MLP neurons of a small language model. Each row is named by its layer, matrix (up: input weights; down: output weights) and neuron, and shows model dimensions 16-207. Each number is 500 + 50 x the weight over its row's rms, rounded and kept within 0 to 999. Numbers have three digits each.
After each neuron's rows, "fires after" lists the tokens most often just before its 100 highest values on Wikipedia text that the model never trained on; "fires before" lists the tokens most often just after its 100 highest values on Wikipedia text that the model never trained on.

L5.up602:607496489531560565472519517394518492564537530544476496594523528456520524520552464565482438439542497594491443442476512499467520475534536517501444514502459496497480491449550368512500520598516518519444501450428471517453431497480537598493439507480516416445503552540572488480566478549470443349567543521466561495497434510473562505513487544456529526543468487458495508568461447525488498464492580374450510407519465464518510502544413361558541555397522393504485513487493548565563481512495389419534491458516447519522507526432479564543478456546506453454640429526644511565436482517516496452
L5.down602:466512564507501483554559423477482504502460363500510438547531533499418510485522465487559412433529471489473551486552523477428423480509539537467491514594521503497514486485696514500582586559526441490465450452458560471561453587478467475428550574425511433467523499397521580405464547479532440544530506479468467474544500519487505486411462527557539599533474518590488487477540503485461498529471569596576526487458477505469512495559516596493537454449485494460505426453452707518435479471550424547429581470406602476475510538467521450481524517591464492577416590422483474532459554574582633438
fires after: ".", ")", " a", " ", " In"
fires before: "\n", " a", " an"

L9.up733:525531519492549463480567393430422515427608461492450505412435464566484374432499511539504484497466489529397607469515495524507497415414593482484477565566556455441470469451533502549502575493395506479403422539538508449520523505455460421521517482442593513495477539453481528516540573547502451422510500499436584510456531632504561483490451595444545520512574457586589518502493527542546548467549531459552552406464451539342497531532473497568446471481504508493594495470448539487564471474441524419460467515480411471492479581555486500527576482462631423458521513488518516430510448446527490490
L9.down733:455506470524508585560573491567512447395608456496475498475438549531414472428575498491479499476588495562492370620508547530504490393417564411506532485463508483513449447429566569487493595481577472507550465494539492522444534517468502495473459560543476495553514476555596522564427477480551513537548500449488540435575534488549482568530504617504521382542436465450404490477538481512594552476530487521516381456525419500449475517471484465444580472460599441499513492559490496482551468542547547497519460539495534492523489476515522495505469520525556511516381539494575525538493394461521506529
fires after: " |", " of"
fires before: "|", "\n"

L3.up1013:465494478447393510497528467553553558496593467526490507477549494552551516492406521610466442514517501506403485466537503488503505498506506499527504525520510472564417515429512445470514484470492492468505371469416420461536413443449567509422485511496492514511475492527446543510569390531463577549403506462492511511434617555505469556632540486515568457579576443436531479555441451533609457478486506419476469504437469493461486545579562605455448488547488575581529545577432543472498487481507413541573482510432578518502472564504631472539510504627525565579571570473482482507462551459536509420
L3.down1013:520463463372343532480461491510552552516469557493533489518514465464526495480456489539519529476556440496473400499574488570499446500529450469490477483571463538522489441465687509590522562465516560515494486491452446537483474468524552529475459553531423574521448529439436548545544458427503420533462440471573488602458623494643465495525570425603446594488500406529517505419415459473473569472558442434485511488493507553595450547549479486551517486516521574501547527479461426459443521496486556504566388458541431477480532527500434525584484464433503471553533466502615454366500436492459472453
fires after: "\n"
fires before: "==", "On", "In", "===", "H"

L4.up313:452477543480467492561599513493498484481468573535473477489531478483587462494463472475531538509596449512419465453526587518493475505487484568478572536534471467566544557444452611546526564482529496556451444541540407482496504543444525463464421497406520434521436479583513558525453471493391549514501516557524545300339559590481473459509517530550584496543553568471472494499443505547537495490468551417405450537428560538541501496510598428466490503508555516538455528507399458492434495466493432358492493484536438454434492529565537413523407442527502551501502448372528469436452537476545551551
L4.down313:455502493480421462559438586475498517460505515473502490492488456596504451514446394548508514473617537505561488559536488540461447523456484524517482469549509485429406483502673551493459583468534591507506493500462452501462471519425413447438533531571456482596546398453536570640497572481393484523475454486485529450391547539521515505487488492542492557453516452514485584471520484495471511502483499512443582597483527498558499513464509556428522445486493514499475530456486517510453496611529504537585485451557501615465533468490465437651516431550559560564468406457467502411512490465542478482
fires after: "\n", ")", "."
fires before: "-", "|", "===", "The", "\n", "C"

L8.up558:454558495472599470469554478504454578498615507585469532477492466513488426482579512512551485497413619441498482489509493455607522601423552473504544448477407483500367517424533520478482498482363411507538500526483467449525496527450514336484559446468496544381556522485416413537524496510542362446478498527501530489493467470403484504526438501464530594551485474508552426553495581484467522476567594496453443504539538457447461545443568509524523417465443412532424502590548509536510534429413462458478417558512493453517532565482536488394615531407489455556493517557547472554459490486451547398
L8.down558:486483464516479409464509548547549523500496586491561480535526517461410530529584536540558498559561514497471550483451486537554559519515537516560549487464523485463420581376486513524445462496408479617533541505462545487430424548543438529517497446432504493574528565553468506408506540472519503467473432574512546529460598528452523465594473438492493581499489429440544456549494509547491590397459476538514430469560531454484577529563472513461456376517568551493546501564437441449417464536431550528467387518510411398600493514466454473497505498533515478514594475493554406514525550571527614420
fires after: ".", "4", "2", " "
fires before: " |", "%", " (", ",", " m", " "

L3.up627:564528402613534498484523486527447532431437473507546528522525495476460521534474547460469523481553578456551524463581439439418561478472465583473471530493414426482448515476574494393492552445557534482542476534511433495379479466488439522543492418399541531451513465514378444486503537571544586349536579515518552465457518391512501453511460461519497525485546530517518452449429520505508484575513443495448609529557533488528498532417507532528483554456601404461408497612464556493515534561479491429470456442498453586456466552536497572557481499471553532492533424525496554518497552477420468584
L3.down627:455462512542510545559541503587506524567471432508508473487452426461619514418447453505459514473521532407476528494533503438538462509514465460517537491564501482472486437500495471551509512488501548434575531585522526553467467400592440470446545433441453570579546489561480528515543479522458517489431501444535498380551514521561461465452509501473452522538527503499443483554509507519458496510476381541593388442557509484514551561544359561516433585552485494429498555449528504462548513526489439529515474493576611534529541525480370543513421484492458471454449518564483605433505638546498476482
fires after: " ", "\n"
fires before: "con", "mp", "ar", "it", "ight", "lect"

L7.up399:528447577452488529416448529554496467538505591587498486485499452462590424562573501459428519483466491453486459312511497449515463562484454519568557519428497526498542506502478521467512509433439501533520569580589553491462517493568552395550509454451503529513539527527555497500625586523557515484570339465472507473468535459432497438473534470495487475529479520515511545473547469518560542470403524532523500487465481547486515491483526443518494552458526474648519476605446516489498518482463443397507499456496376474475492551437487529576502381507469542578460564459553583438478538426557455532
L7.down399:489514529486489582493507505477457518605565529448484559450551485570495596452437456501516487527453473443504433447515514440575596496542518536498541456474497500484611502554683539515569542472483458574451521504559484517500430439560498433517510552417561421515514549525475585533427498530590446416559423440559410436538489489461557496399547510593505478490483525449363552496470471441451520485511433603518480472529501513462505533516472473416457459470501452441468493428483600499488501512404408518567439424484547458540492483477521427560466533460416526420518511454566520399501556470576525536
fires after: "==", " ==", "ri", "===", " no"
fires before: "\n", "-", "y", "===", "The"

L3.up494:525547503509470460478492502627480550575527528416555526456551439548487500448504521481475428419570495413460484442531531461560444485445439547519390419487432516488467496466531533557506522505392519512574585445465529536415482465445520570423463525464533506558478513542417512512594498442555500517483474426455481453476469487463505569530524481588482445617495630423437466526499506506550465548555466428354527475463530558473449520522542464508523481544571444520518464506519454498567487526570552497507560550505601444453413450469399478536602539489464453511506534447416516462490443470452546464
L3.down494:537487499492447512514547552536524544565360573493430527511547470518491460522509470508418462435509408479416563495528564450516481551503435432506498460569447512536434521481560412587493480483507518480533501456517540476448471570418544535443468552535489393492521465549527444527528495432551556538494466489511522490512490368431498512434561466570474406567559412536413488563557491620543437553495520466477552432404536534570514556470623502479608531566579505504481571517513462502519539478482522489622607531584511392464444564552465432618583560468452550508474548462510478428520492517519517534
fires after: "\n"
fires before: "==", "===", "The", "|"

L7.up860:519386583547516521490396503400532471393535493547528573502536481566464507472491516609528488448470451550607542539506458503517589526450501457518501493470439447462510555483508539469539551582469532522550509535576527465501479484552533487531517445453428570509518478472546454563530449494447420520523492531499496492484595493429535491586535485452537471504534447524607488486532510515465466542527489501581537503459510568429472428481512519460505531496454553469465606510560488511476473500517470546576568569605475493464453595384551477493514352417463433736501535514465465568463486610411524521
L7.down860:522447536489532530570354540480524444514562561562517580429455540493508471516459472470573542521522521554573536491460557374487578533449532567507459584582489495506604477515472429520541452514501499461510535488537487538503446430458461462501498449492501427587449520448564450458415361505551528503517445402478547533510523509450478447502518612520488409516518501531409534419498498434528447439578444497561461474501428578402484547473542537459474524542522539456617572552612441469506472398575547571421506551539494493455461491474503503469497401428453460484504528520482542529461408540536501530
fires after: " d", "d", "n", "---|---|---|---|", " |"
fires before: "w", "-", "ft", " |", "a", "e"

L7.up149:448543488509569573565505539563479500494530525528480359475608544489520525480503421615551547461493499543512466488497544494500441472449557557525484489401404417471547523611514626572428552491521497495511475461564449482530534491478532623495512507431427473552487439455491515517482486541556528521467522474449478540537418405549536428479404579551567545628495493436492466527525559500496478395607555494553404437437488494524456373532544367498550525519503460598471573520542498478481454511593515423542472487548397503526560501570498525515568453387488535468524467510507454519465493573531506511
L7.down149:489454451488484475458486531433503492590440558476499398432551413534517498594532511472436385469449476610540525557561451485486528492446479577541432476501499607476505465518563463530458457486510507507589462538517524492532552522464494412477492523491499412528568515416530413444448514472531457442489542382461454478600525532463487395500481498533486450512473332397514570521558517463558536526571414538489523579400506474603415513505474549433446593484527464502472547501440602503520482517466488512565531543549464443394499501540569511482532466568553540440446534536531500440539453509467544526
fires after: " |", " at", ";", " d"
fires before: " |", "mp", ";", ".", " the"

L7.up180:388447478368529478503553467437521512451504488458451570496394511485461557467583468470442487438553539536489483427417494480496480454505527441556536482494510480476425542659460488616498549506503457506500512520413501510503409576513591506523526484479407526487432473454549451555488517521439538510553423390447521512442456577529476451456451413434337421545485555493518471523572441523457499529509521546497489529524537511510552488474496504571435544509441629500538555534517543446493488574496488532536523441498430468550491534471519439504492493504524477556511440473528509589446558440578429546
L7.down180:478579519465421502481532551555503497599300571410558474518488532371455496526516494545510497477529481499515510536509496525511435562464471546558513490457491391530477522416567541516499484511515492558540467529462411513515560547531500570436561497660494518446477516472478441470518529443450454473446459503526478552518472410433527466503507453537497442510477491448487455522409544543460558544543345561506531497527521561439513570452515525579482552431503464432567434404446495583486584509479555536529458564485462506565437527458453461505564494538537496563535496527478473553517516511509509478
fires after: " 19", "-", "s", "–20"
fires before: ",", ".", "\n", ")", "---|---|---|---|", " he"

L5.up397:499395463485488468511463483514596574524527560401475440481497626464463483486508456465642474419423459519509537487573492523520454559481543503533464491502493489504491565561550527464511494431476479481541462505549592573367497528464531575496420442446530517498524505632471398473509465565495522489585522475592548467537529477527510426585452448551429497478586531416535609558442470497498510430553521492621520554475528467530401579516534474526550441464463467472424521532546423476483449504418558550467490491635514473586475543497458569478502592499518459487526501484500544592525498548444439469
L5.down397:485418520487439518486537453464427471494563469466546514537468550349574545504526473524545410543587484473624540476539398488514506583422527465544430529498549476504442476463556490487556509513450533518554486489485504476487491537515451490401491541572454457440458486487426533501550566575574487533529490548504502454534483409553560430433500520487462416437491435421474452456539528456576470647484402480495503470491477495501582473454464543380498535511543453460513499402425439389500411494455577477483559474521434583520517452530539571685514499568543528491519473554491508541513521594453439467
fires after: " 19", " in", " 18"
fires before: ",", ".", " and", " he", "all"

L8.up158:544532524503679497544497473497522593387524505553472505455540456426495512490527467456504535548569570448510476435492548509506490529492532428531517506554496460453427507453507520516564467551370410531537593498540496512453547486513447526550472479453467538549475447525512508514451523525532470494449484405574436594450517547416453399533419437462438379520515439489455483523527556432415550431488533532488453473349513520511463423404436551571430529508466520471557485617526471454535481518432633431421516537468464535511505528503436457467430518560432461434462516566555524546541484423562503576
L8.down158:501491418461555507464477499573450502463528509538522495511372473485557426495566446498456511550476554489576528498507425503633476505482537489583587374530479489579452412501549503497497543470464423514506448410557548406528403549469437556428471535542452529440461472503489545555524456504475478480521568521525541493434473428522521482519435439429435552499461469522478450514433502490453449358510533609428439596523459416474437434514440529530487487422426455522505498554521537479461526483395613583493472513466489496518570498525437618475509494566420516526475401566512489507606516434571516479
fires after: ".", ":", " in", "al", "⁄"
fires before: " |", ".", " m", " in", " ", " ("

L10.up995:488500525452629432473457487589428575493606453433488491481463516371535526489540467448499509478493428529612535416503584552556511547525524561483534398497503510504442477482499543495553384500487437529498571492567571476564513566515425429443472472438564473519596447529420561435460618475541529543560410580432480505503507528481527528560431477395476471445421600469473458492471636514502535438473567423486456514544540442474566421485471536424533508503295430480457521510494539483566507489453531522494513540556581492501484576416556448502534490522537511522450489531574474383401540480555472470
L10.down995:487563504502521524441537467473539519458528551559490464480494547434549550483545557466545463504557482566452520547540486475497463606495434477488497480441538427511465380573428562387468436559465458562541558481578422441456498497523506524441480430538529489588526466538534534503508468509480447522533434537419496473450508512508522445561458546502381434552542447404448582545523556538503531459525513475443498543603419493494554431590592508467482519427419558512445577501563537404495538531554476448493396581495591527529555464440516518511457427504560392500515480504490506442447542563504482586
fires after: ".", "|"
fires before: " |", "%", ")", " m", "t"